Weights of a small transformer language model.
Training: a variant of Muon for these matrices, 7849 steps.
MLP neurons of a small language model. Each row is named by its layer, matrix (down: output weights) and neuron, and shows model dimensions 192-383. Each number is 500 + 25 x the weight over its row's rms, rounded and kept within 0 to 999. Numbers have three digits each. A neuron's up and down rows have the sign that makes its largest values positive.
A block is one neuron, or neurons of one layer that tend to fire together. Before each block is what it responds to, as a language model described it from the Wikipedia text at the highest values.

Description: Romanized Asian name pieces
L5.down435:465480504475471492492477504526487502485476479469454533499496496512487512468506510437484537484479527454549445503541495468477467439512486493530473504459521520537504520493536481432454561454452468509528492497470473462526478557492494474475474461506533479490537477503495478502512560496491487496548484481485504425504509503507533519470492492522475539514482435478482496485484477529496536563551502497507498506516507495500443512501474507510504517475468475496549502490499482536525513464484502486499510505489492455529564531525513481490480509485505513475513520510479510522519497503460460522
L5.down842:543511483477555524515461517502544470488519486521491506494499484472463430501500446467479500478528492503527502517511487495470481514493503533515497494477498470502484506545507465526512490515486505543487432498505500535521545480538525492485523460512524513477467433541505496467480497499504521503510496495513527423509496533452535495453464531500473490514502481566449485499508503513524480461493532503480472515515474509494493507510531479481502529522452495476514488498484486495486527513494478475512555490560500513438521455505514514522489529460481507485503510525474469473548539526496508533
L5.down884:494543480503493494541481469487496493476485497534505464504499518517475513550432474503501479454493460488510509518510507497501441475468505512500519476494503553503462522493450477529513452534543520469493510521525493500441503471512535504491477456531496496483471493527487495534514563497510513497469584537521451511509488445526442516511525525502501490499533508517475505551506503459495504485500504461531496526511477535444513508511505560466505486426493511496511497488472485487501483507485526529490515498481504423506506488526541466513523562519468482482469479528511500524480493481465493500
L5.down891:489482467482494507450484476522537513517492517480512501475510545472530500492506498513470494470481460516506532478486509476496444494477538524490513463460514514483496497463489528445445515494509502535482505500474507493536507533518499476535518499450489483527524511515497549539510510509455546538479502502494472470503458522493487488482527493443505523502536453543490472493517507492490501481526489460526525513486465490456482526475499485489475509498459493506502475476476517489503557478524504518509514513527532467499494514498505489513542516461476497472525496513458493472485492464521573549
L5.down1200:491541499480508517504500501490491518498463455490532499484481526513519455503493503508481502498474497504491493457515522499517485483496511516443514463449514480512535518506512509514536492508526470539501499492479491496504514498490539504458475503478496468501498513457523497459510470553439530495480497515486497483541514479516504483523532500547491554510506460483521462445509520472543512512465486481487544466510513518485503484504494520463499540536513492511523497518515502537482492496474494478551506487535502515453548471505492498471539499483507527480469470490445480460522513458504438538
L5.down1293:526459492490531517504502508511520519501479487473497480500480500480459481480515538514536516510477537459459519545522515480505489530516499487491499514482539499520522513529529475508491481526483524538516500482541483492494519466502491481465493468491503520464487475531478543506502508514520514490528494507540499502440513515522528481533500514518471493489475462541488524472511469511494523465496503524543484533477495472533457513485486503517505515541497453478531481487508498501462490431498492499488546489485476493492517518486520483494452478498483486489542481534481517487477513527480460553
L5.down1804:471521534520529525495496475490501499457518499500523519481524536521494515530512456559487507487477537455524496561491506497530460517504491523518519457486527498519459506507500483529475477528505518506493496457502546562472498509448519500494493526547472527496467486520507503449538466508488512447482495535492493508509479516461488466498521474509520533483526494493501524518521444547506502520526500503492461464499538489449530439509494535513490494516519490535521509467499491474491512488553471464527485510534510512480478502486438500528513532474520456516526495501470461497478507530477516551
L5.down2230:511484501499497454475535573527435517484477519484495510536526494492559526475506510517484478467500502475494504488491495535533450486509487499504480482514452501505502492491538522475514510509495484497490483528502505449540484536507506496496473505518503506537502519460533490484543484519495511506517497476537495472457498461504467493444484504527526491507477518501522512497531518549455503520517520505502514462504518517471489495496481531508561527514513525550468524532503526494510523495494526503503454490544530549527476520489529535478535444504526504519505492462457501501513526458534542499

Description: Word after "as"
L3.down230:459469523501509541504529527528515532492508490483489466504499467523513488501548521472504485528485513503530486498477504501491482472524493511492504518480534488516498528520489475519473528517474513518506510499520454439517521485508448485500534475487497519538474506530461478501494490502497532500459477540460541488550529487512517508498474472493485506498493512543528483470516463473546514488494497552484487501493490517461472517523496505527504536481528522514536511515476504510524450492528413535467549530498511514443474533539518531490505516500489519516514530503518547549486509509511485502
L3.down391:491515486513489495491506498450494486496491497521477491515522483543523483526493507489496469510486470497473519482478502478512441499520530517511496490516509494470474495515486538520475540533515514504528524479497481528510485508502483524512470492502509540522537513492474535498542516505516467513514487539493466486481490531518459506543531498535524491508510546515483513537497442450462514507528499459473493477477506557462517461502450510493469512479492486512531469509481510550494515487473538521502526489501539487505498481479480525490493537492498502478493502488511470490507469529512445541
L3.down606:503532515534508504487565472510530492453516483475570491517497540506477500492514520445513533491469525486501480509512516500572461562525478497499507504487495478499523480505530489483455503510518494530506455487481507492519515459521485524462514505471458549498537502493496496499494514523509500449543511511510522474530500495440501490523493514515475520539504511509531499509488517509515482541494476527502520506497471543524505530478504466522506508512496522492500537498466510513515518496527516479521539467490515466495536528518524491481479480544482541483476484461476519492456462506522536516
L3.down700:460513485497503518536546510471486544485510487480544467525514462479472476471474579486481500547471486469497488552517495518487484515530479519476484521495506500515474441548499499517529486558565517521533508527523469463494490463508475475494505524505471498534461515518497500504533508552500519445455446497533483490488530472502486488536504474529526473542487494489480525482482492515503469477503467520464515496481537507521474547473496489534501486452525509446537488469513506484491502510523530517489470511478465514504493507474513526491510507457463473465499540507490512510463512530480508484
L3.down987:542506490481477485488505502483518499482502502460535484485479424476544507512522519536482534527496469493500510463469511476513499514543502475518520501482543469525510495539494542479487505495454490465472428516509479494510506523514500488516515502535492473539530535540521523492497504509505488507537480525481494513477466474476456468481483478505517537477496471485441507524509488489536506468538484449559514485480504518510493464538545488533511542523478478486508490482489526514491524495485516474525520531507513470516468479499485444519459482464532508500498457478528490504500496510459509501
L3.down1203:525505528479506535508538507512511493462492477492512491481478458484510462496471508517476535513500512517453516556475498522500479464548506454492503488513512449482511536508485469469545548483494487490458517532495538493459488497511485464533492483448527511475486509522514439550510537489529527512514555533486529505484481477477466491493478455498521490519445488451532507492531534526505515460542487471520478502470532509476513491486555498494523478523510523533466533484476511546490524471512471514470503513480464468515465520473504496460526489449489444465528518492503504489501483550507497497
L3.down1467:504486489546491471522544537487489520458467457459485480504513481524465479459538500511478512562467541497503492513538484472504503495551482489509479539497512486510546451499486520445493515490517501472513501512547517512520471483508461462507512481471467554460530504532515464496533510499531503505524507520513531499492516492481469504487475476465556465523480485508488521498500466511514494504481495486533524499529498509511509522497505463502473520510472493511476528486491473530491560516527538526508490519494521464464524527485503501508536514513494487482516538528500489480429496532532506480
L3.down1884:572497504505494476488480512494479534434529472517472473510501499505482487507542516486508502556467495478493562504512475467489505501469496555520523481496509533482498472522512511452514496500484479495525474451506517515540474511507427514554488469518469486484537515488507478497449467490507459456508493463481475513474519457485498523471455500448477536432514495479446481516478536531466501579521469482471517542473501501506495523529538511491498520518506469488455529479485472524478507512517541505497504473494523522532508533487485500512478515506528521500480532507531505507497515527476478479

Description: Post-copula predicate openers
L2.down624:496531460510507547477498495491472551499519516495512512485541539493497487501475528503537510504508524476492483519497512465486507476510494507560496486509474535497503495490504485503496487558513471491561502497460455528480503502486500511536500551490501539492473503477478489522517474492495508491466532510511535506505535488510532559515477477496472530506462514476480514539509467458518480525459516477492512470501538538518467528470494508523438494495509464505514509500485488554492535486494508485474466481477486539520480484493501523488477491497490461469520487530462506510506523506514505493

Description: Table header row ends
L2.down1944:533536475504519491486512462482516491485473506493490485531498489481528461557519471523502508498457524455521506487496478460426467519469504494473531498521499492515519495494513471501435495527472478478492528478491520512500505510534476524471535510504505492479499508534457519531513512457535515513473508517544517519492468486526475449499543521509486460483504516505502494530541487508494519471462490477504494548515538506500485538531447508502492496555485518492481546513488509530571510512481494475504527486467493477514493459468520504536515511495499488462496490566519511509472519515459495530

Description: Chinese name syllable endings
L3.down89:465473500480475533476484449489463489481513492454501487478494515529534507547511504491521508496556521484538490477497474462483507509472463471500500495433505468496527486444535508472491530474476454483486515479479498545526514524538517536521515531477473500497525512489530494489487516517497511513519509554455499475525524513477467452553513496516503511498476504490462485527526476457522540485502510493543503490498520497530503511523512512477560502489443514496513508513532516520501498489517500506552495510497567474518497489519513517497531493526517555513451512486446503480497509469482546487
L3.down397:521517509486486520482515483508505477513503471476496489521499502494534496491523533503489437537464491512484486488485496502487522489529495433505505488489547514479507510470521517492517458512475513505507464470449470517490504497528496523498541544474532435459423503486507500483489483551537469504491472524523501470458487499502507485505474461498493498533524499469547543525523530547550461482497522454549478486470505509461530483491510517548513495490482536489508508505508476543503495547495449504499495511539539572480509509483525491496480497514533540468497504496522531471499503501433457522
L3.down480:462485523475488529481488455504452448470500497514483517530510518530508512546529469501497537456536512510464508526484472490501527525492477528499523528476497483501533515466503512461475551484515464493505485514500557518536529540521490481522485558515541488515518516510473432505503470531483505494499488545502510522486540490498514475515502541524503510463494517487508517503505529497509512532485502516509512474499515472499503543500509493450482512504469515515527501473490577521500535492509505484501498492497491530470511499519549467511575506533505515484520466495485497453516510491507574482
L3.down489:474534481516478459493529505517496490497524463506488477496487527494530494552479526528522456488493529509497476493504508445439513491485530516424544504531481479505514483460504460483465528458494531472511489510472481475542528532514541547508471509469526487518525542496515496534503523497483518454523525487492468525514502495485504464476487535495505501492512477523547512517467450481480517464504501517532547512509504504472463484516513532468465526495516501531458499480481498497535457524458508523455497505488514459509520526494498504491505538488487455536509481510486509528519505489534484552
L3.down825:540475446530531476487486507530506486514478459545499487519541548515469452466554461451475499536499529475510519548486487505477520492510531527520550513461507463515498515488503488482503503489473494470535483475462512504543472485494488501534492539488502523512525500478511468491525496529474503520496504506515469514549478477531484513480498495430504490489491508515511508515464489512537480497512490485508516502490534484444460513533503495500510462512494504469491521483492516514469465492488489450489505495478490451501491499527501524512465513455462526460527506520479531532525501508496493496
L3.down964:504472489538476529495457475441457501485502488523482533467487518499527530466493508523468487471562513508524488494500475535481569518518503478570446499494525502495500488526542506520538537502499523491495497535496492512516519486514481452497512512466476487462525463481502498535517494511512475518493479486495486529501461516498478460512505516512491489488483502512526490507529475491512514507503521462524491447508510454477509538535499504522491523543470511493529517506503473499511499422486499502527483497506495509541482452505463553494528474482499498527442481548479478489498512514465493460
L3.down1737:490468508508512488518521490511485521470569528550499509503555516502528520486526523465520486502524460549500484470534535538479489518582514460488519512474502501512522500490466513527477497474532492543541489536523497518473532500503483482473466469517490527495544506529502515505486513487470501532455514518469480486501482509460502515496533528488507487474502504458519489518493492498497497473473515478450509500479518490471498505508482507509517530526532508485469510471497527560502530483548499508504474522475537507517457453507490534491508535510504503489510489495462497510467459471514523505
L3.down1924:524499505527478473498467468522539505460556526515489495501527510493494507489506484488498510487469516495515515507523506507533465498532515550459496572561530535522502502507421492502503489451524474533494499476488477513516492515486502478524476549450501512507477474471517536471511511499437520513470546501500499504468517510485489498496525495508520530484516508478488524481523474502502507493494512517495468520481489493500533491484561495533501504511483558523505515500434504485513503500482451513547474493556491515508506509485512452498495500512485531531536438521508492467489456503500482436

Description: Place-name slot
L5.down27:504545484502517493461510521468459541488535535493472494524555503482514457549508492527488484460521474498474507495492501495461495509494514524505516463491461528502508518497459493495519483516504519509515468603490504490460535518549496495514554502484513511526519514461477455535475510520508456491491477515536556494496528547448524521480512480504513497487493501473472444500497452507503461480500527476487511528532488522530482488542472525484507527519494489520505496515521540506497485519530486527550510518494510501485496488480484508486501539530484515491474518506478513506442512462526533498
L5.down288:504485501507502517519457478496488466506527470554510490455453529506513487510470499515483480509501545523494482489523511516553532496487471525493481468483547506526521492511519495531520525488515587514523522494487499509539530496501495518488499511501516549510508470463505486509536513491455510431500491491471504507474476528478557471508485512505556507501472482530495565534510475519483507526452517509526448542469507496529492508503501502493502526518500493508529480494496504546482469509521481542548473480510461491522499506500495474539523487490484501534523503467513505534465515460475478456
L5.down381:493516504504506469514486507452487528456540507551504481515454484501488512548529472497453517454528504488472504484537493502509492473493527476439493471489481473522488497528477503503479486530501465519547490555467482474511532499532507485476490489506527487519518481484464477529509462515484526545488530498539508470491502491466491506462502517524525453472492452478479506478500463504512492530457536477466467472525460490488518433518497539485546531493514517517510497500501509553513481483486495543512494498537485478497457546498493507535517499513497522496460504521477493486466517512471536539
L5.down511:475532524491508455480521448481488507493525491479470496498462501506520538516520493437486486477462537460490515520519547542503531491517482508479495516512486501498503493476564499503560511516501492507513510622471490503478497466520486511471500461545494524517512516497569499480451537518490458484524503487539483483531560495499494515519471488484477512463519479490476510491532511481504466449461501527509537454560489523517457482489451462547551531517507547482516513484493503449491472492490507509481526516483503467525496497502497504500491481504513499518475490517521483532465456506531486474
L5.down666:466476498485504475535495520478508521543472466513519447508489477489498517423513506483503498517525496515490510490513484492529502492505538515503520480503542450507524518443525515448491525504443530534479510500510525472500510510521531510479524515485510455490442532481498450498521494482519496472477495491510496504481489504560508478508536487502494501488482506507511517492467507506494515491494505500515504484514480510527503532512467493520486493480498512491498519495530530469469487484533483484490477501487477498513515482507535522474533443523528451475510500502506517539458512533466494515
L5.down1068:520520501486473514476480519516463541514517494478458469465492491443497472484559487461476494476487484500507533550475479530478481499461507524476445525477502483464497502534462505487521487483524462557475498463530452525492497485548441529525513552503475520515489519490472501466474554483483489514466472480504466485496480521491475471522463494480489457488520456514504519489514521497524523508495491506512538514448513510536517487532531478510495478516478533534488491527543452472486473479474488500536527454532514510502501495490495494480577494507494499479490509497460513490549504497499523481
L5.down1993:519499496525512502458500503487533497527526539506492495543499473497500542530497530459438524506552504503471519489504466495481507468474505483467494486528513509510481523470557540538470440472486502538545477539492515520467519524540491518542558537482478465497526498484485494496502506480505523500515509508526555497511507537518533453497479526500504498450457475525493503492538492506479493528501548526500515495505525421508466525537520438514500513498468497515528477475516472528462461503539467535458501447480505500503485517515480516507470557485513521532485499510482523527431485511519507457
L5.down1996:471466532518499483450453506459445497543478522533511486474482501481541486477492510549481475534570534504494523516515498468489543515487497499492486494485490504525482493469484506512498444525495493526477442512503537453476514488508483515490467478510503524485501461455486472515484522501504483475487513530463458498504481533495509480489478475524470547480501463515470454474488476512520512507507505508467511516485486493513528506503545500506505517513532522488528535500489534560511510476502493533507504452490472511505547541500495473497495491494516527514468476527525498473503514477498505512

Description: Institution location "at"
L3.down497:455464500470524494477470542523449525470490559559500458551545469491516508521502493492500529495508514472510527480497505510486518481463507547549532497504504557508506522500514483501511477537474495512520499523498535506458490508491446509488511517485490516502552513509471504555482520499506531513472535510472506506493530516519500501469522495504500528478519531484475490532508486473543471521487535447515485483465559494530499542509494514490482519536512517482514503505458467484481487472525472485546496460541513487523458505472497495485514510502514479486455496440521523502447491477485499557
L3.down751:497526531545510502482504506518494510553502510502485484488515533470498487480506517532474487472517521469505482556463475523507492517478549492510509500525447508527502489476527516521537476496498520527487505523475485489484504486482508485511491507533513484450496443494532502515457543481470574571519477527485495507518511509489464504486525477486534450499521485491508491495531515500536492463470551519509484504514519479505488513488550472498494546501532502494494521505496487499462493480528525512557518501512509503464452486498497483503459484498490449444487536485532496524544511534548522516
L3.down797:512537512475486528487494551501487546498478540505514477501520500501521547522478526503500530528573506460512459501508513514510492498463492483541515557488544510464543470479511490513494480489507473522485505523532474516503525472473497497522512530498515490500516470513501487488499495499490504495494500508524513505500475517484511537455519533461494486503495512476532452510497459527486490529492521505546510505474486492494522528517505526513483519498522471507522490532475526543517472476461515528534452571477495485525486495482530515481515516482531501482526482498559475509467518491552455511
L3.down1235:480489517528521489486511524469514514465518510520464474529486494499460496471487474493491516534490473534518529491502516492535551498507500487487553506504494569501520521476512490467447512499499521501475504504480479486453532538511507490489456503522503522503506505517492527552482492520506510485480534505496501415477460494493542502519486508474516514487488520447492518518490553478487539495491549485488482504508542503505486510474498482549535512503471516481431482506477479515515507543503482563526487479529430482454493469532492493466472548520487488486498503495513524539518504523516528510
L3.down1236:500475516511521536510521513515525492494461505469506482505493467507468578516503542525507504508503522489523527551502528503546531498499472529502462503526538480514530517512506487491448481478497478521515486466478501499522513510486454519498511533506477529495550510458504513526517514515499437485545511512499516479488488518501548473473487507487495536471513531489487477526517472486483532493507490519514490463465464513506500471509485471465533451524506485514560518527505539495489527532519499522507488452484494444524494522481523501481511475525494498480503445493501494493477480509496482516
L3.down1308:480491550496497462503523502526488521526529503497433511492473444485474499530507501465503489475491491494518499515485504494531512486523504508547474486515474536520527522512473499504485441518509510530539534534457489449450484505510491502497434511491491522497507524526491560484482480481496552502508444459514471517465517497492505516515482507518512487514497534489480534542518483515483535577505468456511502541524497547485478533472543532534550456503486510483480518484483479495487517503515519523477472524546506503522510494453553503533491546470488547505533473535484485513457538495461511503
L3.down1317:488500498497488467499465525485520480540504560477479475520510476533508491465511514518513527473532540511517495507501534508529540463473489479427479465484523477504506492463494469512514492463543555527506519533486522480478547516529513459507505467501494513495494510502511502504501510488509497509494504526500505486491481472525480504514487499507540541490514524514472465472530571504502514518507552516553520527510505492516496490498508485502493452517521499526498502435465446484511502483485495516505525488488457518467467499492496516559531508438570471477461456530503526456478525523526495514
L3.down2202:535473471476494540490512471519510534492433504514497483477480466473453484545507525522522540460476518482481536507550503498544543450503515513509493501481492506541518454461516544522525535508526506519493539486489513505497467514466476517454494523511478515535508533465470462507504545480509488495530525502503465498500497518476497500483531498505511495440495540517460486490493492465492488530501482473549502472449504493527533523541500540502533523485534536459511489462482507491519508485463491489500531497477498505490499471507504501537574525478510503498466484490496520472465493538481534526

Description: Start of second name part
L2.down1298:525489456504458520495471487522527491490511520513478483552454521514516514480468550512489517494545476544506493517527443533485528503486507488518506467490509518530483540540520498502497477500489518468430513497541490522496475487526528527506500512468489481513550498462496480481551527494503469491499462439528527523482484529465464458480487507522507465487498491494468468504497471472482511546505504515513500479486531512500528523496521479525530486519483535509571486538503476489469466472510513528539499531490515447476492491491508463510511484493511526479472466501502529497504525506514497517

Description: Inside fixed phrases
L5.down91:502535446493524484485492476481504492495490508500478498471475519481549488488527545494530494534487505506495520467468458507539504490518527510497551507486469536491512521517561514474504481549502517503481491538486459461493527477506470518503539495441512471513511489465496480464509502478525495476496478531457468504520452474504490538480499455506466486500538486515515459488518477487505492517502543501493530538496522485476481481535528471503491541487512470497504524487492500511531510523541484494495496485465526505505497482513490521461476482477517526519503499490478472504492478500534518517
L5.down1220:517515545521495532502520500498529513491504503491480493497508504504467529469531476443501480498530509445498475491526471500534522498480483502517529478496484445505469444478474531516513485545472517462468504493457504480470515477501467459510494510505499542504472475537511510481517479483520506480496454510498536558472485463482487508547465451486484484543519524488517532500493485487495459463501543477515534493497520536473500532533491516524496479460500491522496503534501488529539489486529445482471547500503475507504450497524505476511480509543518463470456458508466533460456514517503524502
L5.down1265:484491467494490498493522488509470468524476512511485528509476480490475506477475473499498501480497466483494531504499510505520507478476495506473520461497495500474470533470516537499508477567504490476496482487503503522535489521491474535496454520506472514491501484522516495498500526469520532477533500507483535534496458523519450513522450515499504472514515475502522499526514536543496561548505494534508522497474536499497516496471496524496517456527479555490501524467522520489498454457506551541504496499488458512506500526480506530547477499492467495489479516478526532500422520524533498526
L5.down1286:503506511522515483499531501482522472525498490478495492504512508556489475476502505483518490481491537528497529514520487516514487534495480504489536476500515519496508454525512546492506506567498527486534465433500486500466534534519461512485488538485499536493535509469481485497511482479512535536477509514498501529507507529473522503542544514499474504467456530494495496510499468490501485512421507464491459522487476516506519480513486489517470534485503481469487467511471520541513510491484515513517466514526501517537527451510515502481496478472537520512475502515488479519535464499545493498
L5.down1559:493520470449491464487506523515528460516480546467542507488515516476515549478508481477507530506508452499529493467484514518492522539563498508537517517530482527516502478460527503464534474475444504468470501479478442502501510550506494485519539481506484467499468477493542509460497526516488536478522527534479495525526507453526520528512500495489496490517443525513544525461493506521514478490525477467521531498488479494502489515523476503495527505514477514521502460543485512500524468465490483489470529474479526517484530513493529521529530487514477470480502522493480469439531507525515470466
L5.down1895:474526507485478503499524500503491458483519508471453491536463521539512483461511464473513516515553537534500485452469473518491502447496500447507530523525492499528497485474480487514483500483507482516483520476484501514474490515483524458523537506459507446500510447511465510502529536505513506513526535504507547481479500477519476529525521504504523487528527535510487532498545523513524518504469475484503493488492520505424515460543535484528460475521513540462491498506487476515473532463485490434499475519510512501494500452499476484487474575488489507531517497501532506515458492523493502468
L5.down2199:533533533514518478508494468497501465466578500465512479542524525488493484519527531478508497462475514515495507496498496486438466509504528485538507532485527456471483517494507474522512505549460486493534489468499490496544533511507497497507514534491554474501525490532515474523504510513490506525507485490499498467479533497464477496474486494509493489473494500478486463515475533492484470468493493493516473481501521506525479498512498491542522505486549500545504485535493444515469504517549467541492532486507499498494527488482509463476507501531486511488476503491488512523502479514514512462
L5.down2302:439479487491529520518475491500468512471513494467507505524471504526529513471522494470518482473477481460440464553534520481470482518536499487513499524493500507518498478498507473525485491532464535458539490476480500473458481449524524533479472510462504486472475498494533459524508482485503531490514484542518555513506490506521500467535534509514460463500490474544477523443499542536486497508478493478508478522521474486492533495507480474508499468549500507514467478534500484492516454484439545506529493483504506478469535477488522449471495499475489535484504542536474496495485454496498489545

Description: Table header ends, subject nouns
L5.down8:501527510511536499501523497513498531541466479513508459487481495495475511484502493456462501447557485495478468501463476505506482499484495465488490501499520465485509509498520466500530460502510493483507504518473490568498468507492540495511552543480464534535510495465480532526505455468502506431490484523497490498456515483497527518520538545512474525484528501467463557483537448486481541460470486491504517531521524487483552505511514504505490548511531487489456541478510515515479533568489522453495504498536515473527500520472477515456482527510493495487510526516532529491488501467465500499
L5.down122:525550495506482484439496456504470520500490512487497477499468497521500529489469496509502511534475533473505507492497516468474491481521493456488443493508545503531478493540473482478552508504453503481488538488506515523478455484477518473488510497500505528507532503500517533504517529524448492556479503466499467548448469488507457509471508463482520492481471497457503489515461484474553508513488541554518509508501487512468471500511473462495480503491472510515509482498477518475534504542502502513525492511467519502486520491545458474528483490504534539514519527527551523520500497510435501521
L5.down898:508459488478489501586463544494522550481471554517522507514531489467513498512474501484503474502529455459517483512466472522517449518474521522479494498500523492480534461496489513499545517490514494492530524525500482469531514506459501472455529501496464506528566494532480491548505499461500505455504500492508520512531508532490493452483516512496454529514520509462502510510479500464475435493510493515522530504510492504501518449552512511483489511522496496508510505479487493476542530520465481471495498541556444504538501478517476507447480459509495496511536479475441493507442504555496469434
L5.down921:485504521501502498519474504485483474517545512494484557490501546482496467486493491478510508479490509515499478452457472522489495491521511511520487468490501501520504526496549494544519475507535535518526499448498512544496519518515514482502513515505440455519580505502484505534493522494501499489523503502488502521516514499516533533462515518485473522494518489522549489507517469488487465514519494512477520559533515455506528449496489483481507488509477463492458491499525491512553534477500492490497505522464504474568529507490498480484479545541488515528490530532438494498485492486456491488
L5.down1098:479465510501490484469570531508542490502502527455518437551468472456497510533482510529486491530507513484539538479487555557489542526505480492514486494517470497475517552495524480508505553469514498499475518485457484489478508476488521475486566514499506488513504499523488523559491511489530484480531470533491513506469489489472489469449510473507490512466477496493492525521478498486512504478473489505543518476478491515528461501543492476515501498473492489486513510455479492546531516552469495471514485504489515480548465470480493498508517508485463514501516539467552542492475506474492507456
L5.down1290:464492528468540460513501493493517489478474467494500521520529469528478464470475512493541502521491476547517504495495489499478530517510517534485522490501497532477491483506503497497472497473487512512484491521522496522542490477526487520513491449502504462533527456549531487483482470535464519495475510500505498490468511500568462487449518508476512484547511531510523513525529572510524476539486507492497467485494524532525493514507492546484492528487500522470537490466483518507492453513491478490514514443520476444487496463497484493471494498558513506483477504498513527554488536521492481504
L5.down1519:512502504522467492480499499502503534527502493501564483507509522465481511535460505454543524529488521476483517516466496503472503556508446445500506501495529497487477501492511530482511503478500458496514451512461514489469509507505532498513464489497534526517486509496535484515503525519530498485437533496514470460486548489528543495472527470465460545503454527501505517510472518515489435458514497471492529534522510511527508516479502502498489493482488470491521472520542497531501433507511485511515514497499510533501510491506438509464518475507520490470490538476469537505514519491454493513
L5.down1732:512502498516485472526524446434547481525510471502494501500502531505498500487506487532507461463542509490484464502478547533537544530506558476523476477474482499497501448459455516502486513491489489475487491499522512522497554506452508515528507552506512542509511483499496505515511486465526465550468518482485540503482532491535482510495489520522482477507521455541524435505455510524520506475499460489541545533494494519529515459483466514504485489450495539527487491497524520496512440472477488469504454488524549497554492469531477515491515484533515532507516502512478499513448486495498509469

Description: Table and infobox field labels
L3.down144:469505463435444489502518510478506504512504501487511500517467445445497521528492463532539518515525495472501517535508479562485542508502540518452510502515523467564542555507539436512494525465505526534500501570534522498543497500459474513511545487502527519527484517512530512529523544478449509546471489524497490497488511531510522507466505467491478509503521496522480450512492487522477489510476532514549503502450514522538503526482514492485497494479527489533519527495469563484521535497506532501533534505513533503509531511495522511494510529505494485509527514475501485504507500486503486517
L3.down282:507500496530497496488486547524485517533493457508554541505552497491502510457496518522492532510513508493511459494543527523479488453507503499495505474483488487498495483498469507521494518445519539463505509524510491529451458522456488514512524530489484531507501486500528510525506492514490485493530500519477506510491491507499494524481511528503529524496496513496495525505468529523501500447493548499523500526441552492531519552490558506534482508521521499488514497503498513544502455544478508535508502479491472531475488477498497512465526513549474508509494533453499508495531519486530481506
L3.down353:536509462529519498513516505476534478507508504518488500543497527487479514475505514487446510499530492499492520482487502498472491513485474465529501493488486522535525486510501530527527520482512493519477494480536505500476475507529471539527459445499544513530507488497427470475490508473461490490459491480457483484509488474479484524474483449520508517458484498493506456478512495509516515475494546514482485460505544482493485543511549482477541509493529493473511493503470522521513456512485500495488502516516449487490512471480533516504536477496515464489518487468523507470489520534518520523
L3.down400:480482522505429510518462488469542508504442512475511486479462484505493490506517498505534506453491492522447535492449503466494508553516504533516500504522459520494532501497499548507454500514482468500494486523492492465466476442490531555533486456498500505459476494480481509506528493475518506521526501512554460488438482492509494502516487500484515566463528496563538539508501545482487505439490491495504508494504504477500497446531538528483471499496530528537508514502522471507503537464507518537523479477483524517468465527468510484481532532506484485527490492525502522514557498462497493470
L3.down587:500568474497553506460478465491550520487534500486492479526482487491542506501524506503471474459519503483458458513480527529506509509452518513519489468532532520488497513476515590504507517501530525492485503512510497576459485505506456492469487488508494501531484507468510517531489486516487470534510503468479497521511474506504487444485492525503524503499494498495473511503506443534504519470493509515542463525524486480502462520522514513513491530509510485528466516492519489513523471478511510481528460543456471503497462508506517512547489521482513497483527531498499511492496515513520506535
L3.down621:465489517518497499515525518518445497501500484493513510500555503495520481528488510485494511515505526435498465481486429493510495516527529503505498487513498490504478515475497482525464471519492552470524506439531552516485522500530486476495497484513467459469520538500477481503494524525487532516504500493424521479529513493495476490490473503528494520497455514512462498550538478528498438497489509457463513551469501485509491526496480553494532527505502525525524473524469519487485488503529482524530434511510469444528534497492502515557480493494519517534515482525512490488439503500527518536
L3.down735:510514487530518511518497501504524483471511498518509483504499523465527497483480476536508473509485533526471497498510486475475481481457502505457526500540459489479479514456498477479515502512541476513470552520553519483498488459497457493476477534511511484510510485502481508508494526509493540518525487467479457547498416526472475489472482508480496492476523519499486508506487533533528504498550482487528526508474511495518536479519493504509501516472515473507478519488507514533471472551512471492522511487525538455512485503504511488521529536474482493475489496450481455463473489502469518482
L3.down1157:497500476527543525553517487511504517537485507464475479509507499507500503508497531456497474501502511500446518484498494470474514497561470535455486531552472528520527514476483526477483474462487511506494485552473462474484501517509528515539493514536503497509531540459493488550449528469531458429459476533441512501511519509521520494482479484520533455497470524490532518512470508454512502474501480500555512461473507530499516482505516464495482485465487477529528501504484547493521528517530510464497504476524469490508474537487485508512505515566486548523469488512480496524489510513507485501

Description: Location prepositions before place
L2.down650:478523479497496472473500509487492505508502505531528526548496520472510502493483529487471511496502496515470521498504502485515503453475505494535532549482500472509484510467499535483485525509495486467522526505488486488474471526452492492519462522493511505506480521523503493530495518480484503459487481491495473549530526523514526530494516510549502526526521509485479533511531486512496520526448450484463515466524512517509463507483500460473484487502533448505449514473462484487512505483506540487489456486488476480496471474449486436497483511535498503500487476491506477552485513502496504528